python train.py --bias="all" --init_std_qkv=0.0221 --lr=0.0104 --decay_fraction=1.0
MLP neurons of a small language model. Each row is named by its layer, matrix (up: input weights) and neuron, and shows model dimensions 32-159. Each number is 200 + 20 x the weight over its row's rms, rounded and kept within 0 to 999.
After each neuron's rows, "fires after" lists the tokens most often just before its 100 highest values on Wikipedia text that the model never trained on.

L8.up346,205,187,186,179,226,193,184,201,201,183,174,211,199,229,206,156,183,199,224,197,215,195,201,175,209,162,198,183,211,179,205,193,191,229,191,196,220,231,184,222,186,232,156,210,180,209,192,193,164,218,164,183,184,196,192,194,208,184,202,228,148,217,212,200,144,220,183,182,214,213,197,190,206,227,233,190,233,222,193,218,192,223,197,200,183,206,249,195,186,189,209,200,212,172,226,226,197,198,170,233,184,199,201,229,176,203,217,246,228,195,204,188,224,196,172,167,189,211,198,202,218,204,195,202,218,205,223,210
fires after: "| ", "- ", "D", "7 ", "2 ", "Al"

L4.up241,201,201,193,193,180,211,192,221,189,203,191,191,196,163,224,209,218,196,182,184,184,202,162,211,207,211,175,190,194,167,171,199,179,187,195,219,217,195,150,196,204,162,189,177,219,243,232,203,207,226,181,221,177,220,205,171,244,201,175,183,171,190,235,193,172,196,207,196,197,163,172,189,203,191,212,204,209,186,228,192,205,228,212,250,186,223,201,219,180,189,188,194,238,173,221,188,208,203,209,179,172,207,180,219,190,164,214,171,206,210,165,194,182,220,225,185,199,184,195,206,152,209,206,230,184,179,233,202
fires after: ".", "the ", "-", "The "

L6.up195,192,181,183,188,195,194,209,210,166,231,212,213,215,200,199,158,195,183,253,230,176,206,223,173,215,211,222,189,188,216,217,193,202,224,183,216,235,208,206,219,228,178,207,231,227,225,219,187,234,177,221,212,167,195,214,187,200,199,195,185,208,169,199,222,198,184,192,223,194,184,270,157,177,196,195,222,243,213,170,180,237,208,193,177,199,206,194,203,197,181,211,181,184,230,193,217,171,202,147,208,178,191,194,214,181,213,215,169,206,216,188,226,195,210,217,222,162,200,201,233,224,204,177,180,211,192,209,217
fires after: "| ", "(", "\n", ".", " "

L6.up123,243,216,227,192,191,219,212,225,216,204,206,216,198,187,191,219,219,190,238,190,194,228,231,178,183,215,191,188,231,185,173,205,211,183,192,258,174,220,198,168,178,181,185,194,183,232,197,221,183,184,221,168,207,208,200,212,224,183,204,226,199,155,233,184,219,195,176,203,199,205,241,175,222,204,182,196,194,224,231,194,178,223,211,205,202,200,129,234,190,206,221,224,195,231,208,214,198,189,209,199,180,195,204,204,194,191,169,206,184,199,198,186,163,162,200,204,226,159,224,155,189,213,192,183,199,225,214,220
fires after: "| ", "1", ":", ",", "es", "19"

L7.up520,200,176,208,192,191,191,211,208,214,198,199,199,206,203,183,201,196,248,183,180,210,184,213,194,192,181,233,178,189,192,191,179,218,189,200,214,175,218,199,195,209,233,180,224,204,198,188,190,191,152,219,179,191,191,169,162,195,225,203,185,198,182,205,206,253,203,196,192,216,202,209,248,208,166,208,205,242,178,205,229,201,195,213,165,209,186,167,222,224,222,229,226,219,223,174,194,187,201,223,191,197,256,180,224,204,208,213,206,191,223,193,189,179,239,211,225,194,209,222,226,219,189,222,195,211,199,221,215
fires after: "| ", "(", "- ", "\n"

L8.up569,178,197,213,204,212,217,175,203,200,190,210,206,188,205,202,166,225,197,196,239,238,215,235,169,222,185,168,161,240,236,210,186,163,239,190,222,223,229,180,136,207,204,213,217,214,219,196,213,228,181,212,204,199,213,193,214,185,185,202,198,200,172,162,214,186,206,184,219,215,206,187,204,204,176,208,217,198,224,200,181,212,225,220,189,204,210,189,180,177,197,223,205,224,184,186,227,198,209,217,222,189,162,226,177,204,185,186,252,191,227,208,203,215,183,160,216,177,205,211,194,201,202,177,209,223,209,206,230
fires after: "| ", "re", ", "

L6.up330,197,189,181,204,203,189,198,205,216,227,189,186,201,181,195,212,215,237,208,199,194,187,202,182,214,220,233,189,189,190,222,213,182,167,251,180,203,184,207,180,198,196,198,210,184,192,193,197,211,195,211,221,173,177,197,179,201,188,172,188,194,230,195,224,177,224,233,172,187,174,181,143,191,153,226,192,192,199,197,257,230,180,203,217,234,207,174,187,220,174,220,190,227,203,185,164,192,194,189,201,225,215,194,175,211,231,209,170,186,205,182,211,197,208,231,208,204,179,185,195,179,165,222,214,196,174,192,236
fires after: "| ", "\n", "(", "Party ", "S", "ization "

L4.up403,188,195,210,202,250,210,168,184,201,219,203,192,199,193,194,206,241,202,218,159,236,234,214,195,194,182,212,198,211,191,162,176,164,210,236,161,217,212,176,194,175,196,201,245,205,204,203,241,193,200,200,195,166,194,203,205,168,192,170,208,216,244,213,184,221,202,190,202,221,183,201,172,208,174,182,204,227,206,208,223,214,199,230,197,185,199,201,192,222,188,206,224,222,204,196,228,181,205,183,205,242,207,207,205,187,183,237,215,191,234,212,209,229,171,183,237,212,216,201,205,210,170,192,200,196,213,196,172
fires after: "| ", "al", "x"

L6.up687,222,209,212,203,196,196,189,212,209,211,251,231,184,160,179,199,231,203,195,217,184,196,205,211,204,196,230,178,204,211,206,228,166,201,198,198,210,203,190,205,191,223,202,216,198,198,213,232,235,196,177,211,218,203,164,172,199,193,200,169,189,204,207,166,189,211,200,179,207,172,200,225,238,201,221,239,195,185,215,161,221,181,185,245,174,215,186,201,166,189,178,207,201,154,210,228,235,207,214,188,221,222,184,183,167,217,195,203,184,173,201,166,210,203,250,194,213,206,183,209,181,220,190,224,221,189,205,205
fires after: "the ", "201", "The ", "202", "ib"

L2.up232,186,196,212,176,232,201,195,188,224,224,203,198,195,210,159,196,199,219,209,233,222,206,184,166,203,221,238,215,193,174,200,203,158,201,219,184,207,160,195,223,173,213,196,223,144,184,200,225,199,203,210,192,219,175,220,182,175,193,215,163,217,216,195,195,190,200,186,204,210,215,233,241,177,189,202,203,209,219,204,218,211,184,186,187,238,207,197,209,162,203,194,198,181,220,198,176,193,195,209,208,154,173,188,238,227,219,191,160,167,199,189,209,169,250,178,207,193,199,177,176,170,206,225,222,194,193,189,196
fires after: "\n\n", "'", "| ", "\n", "Mul", ") "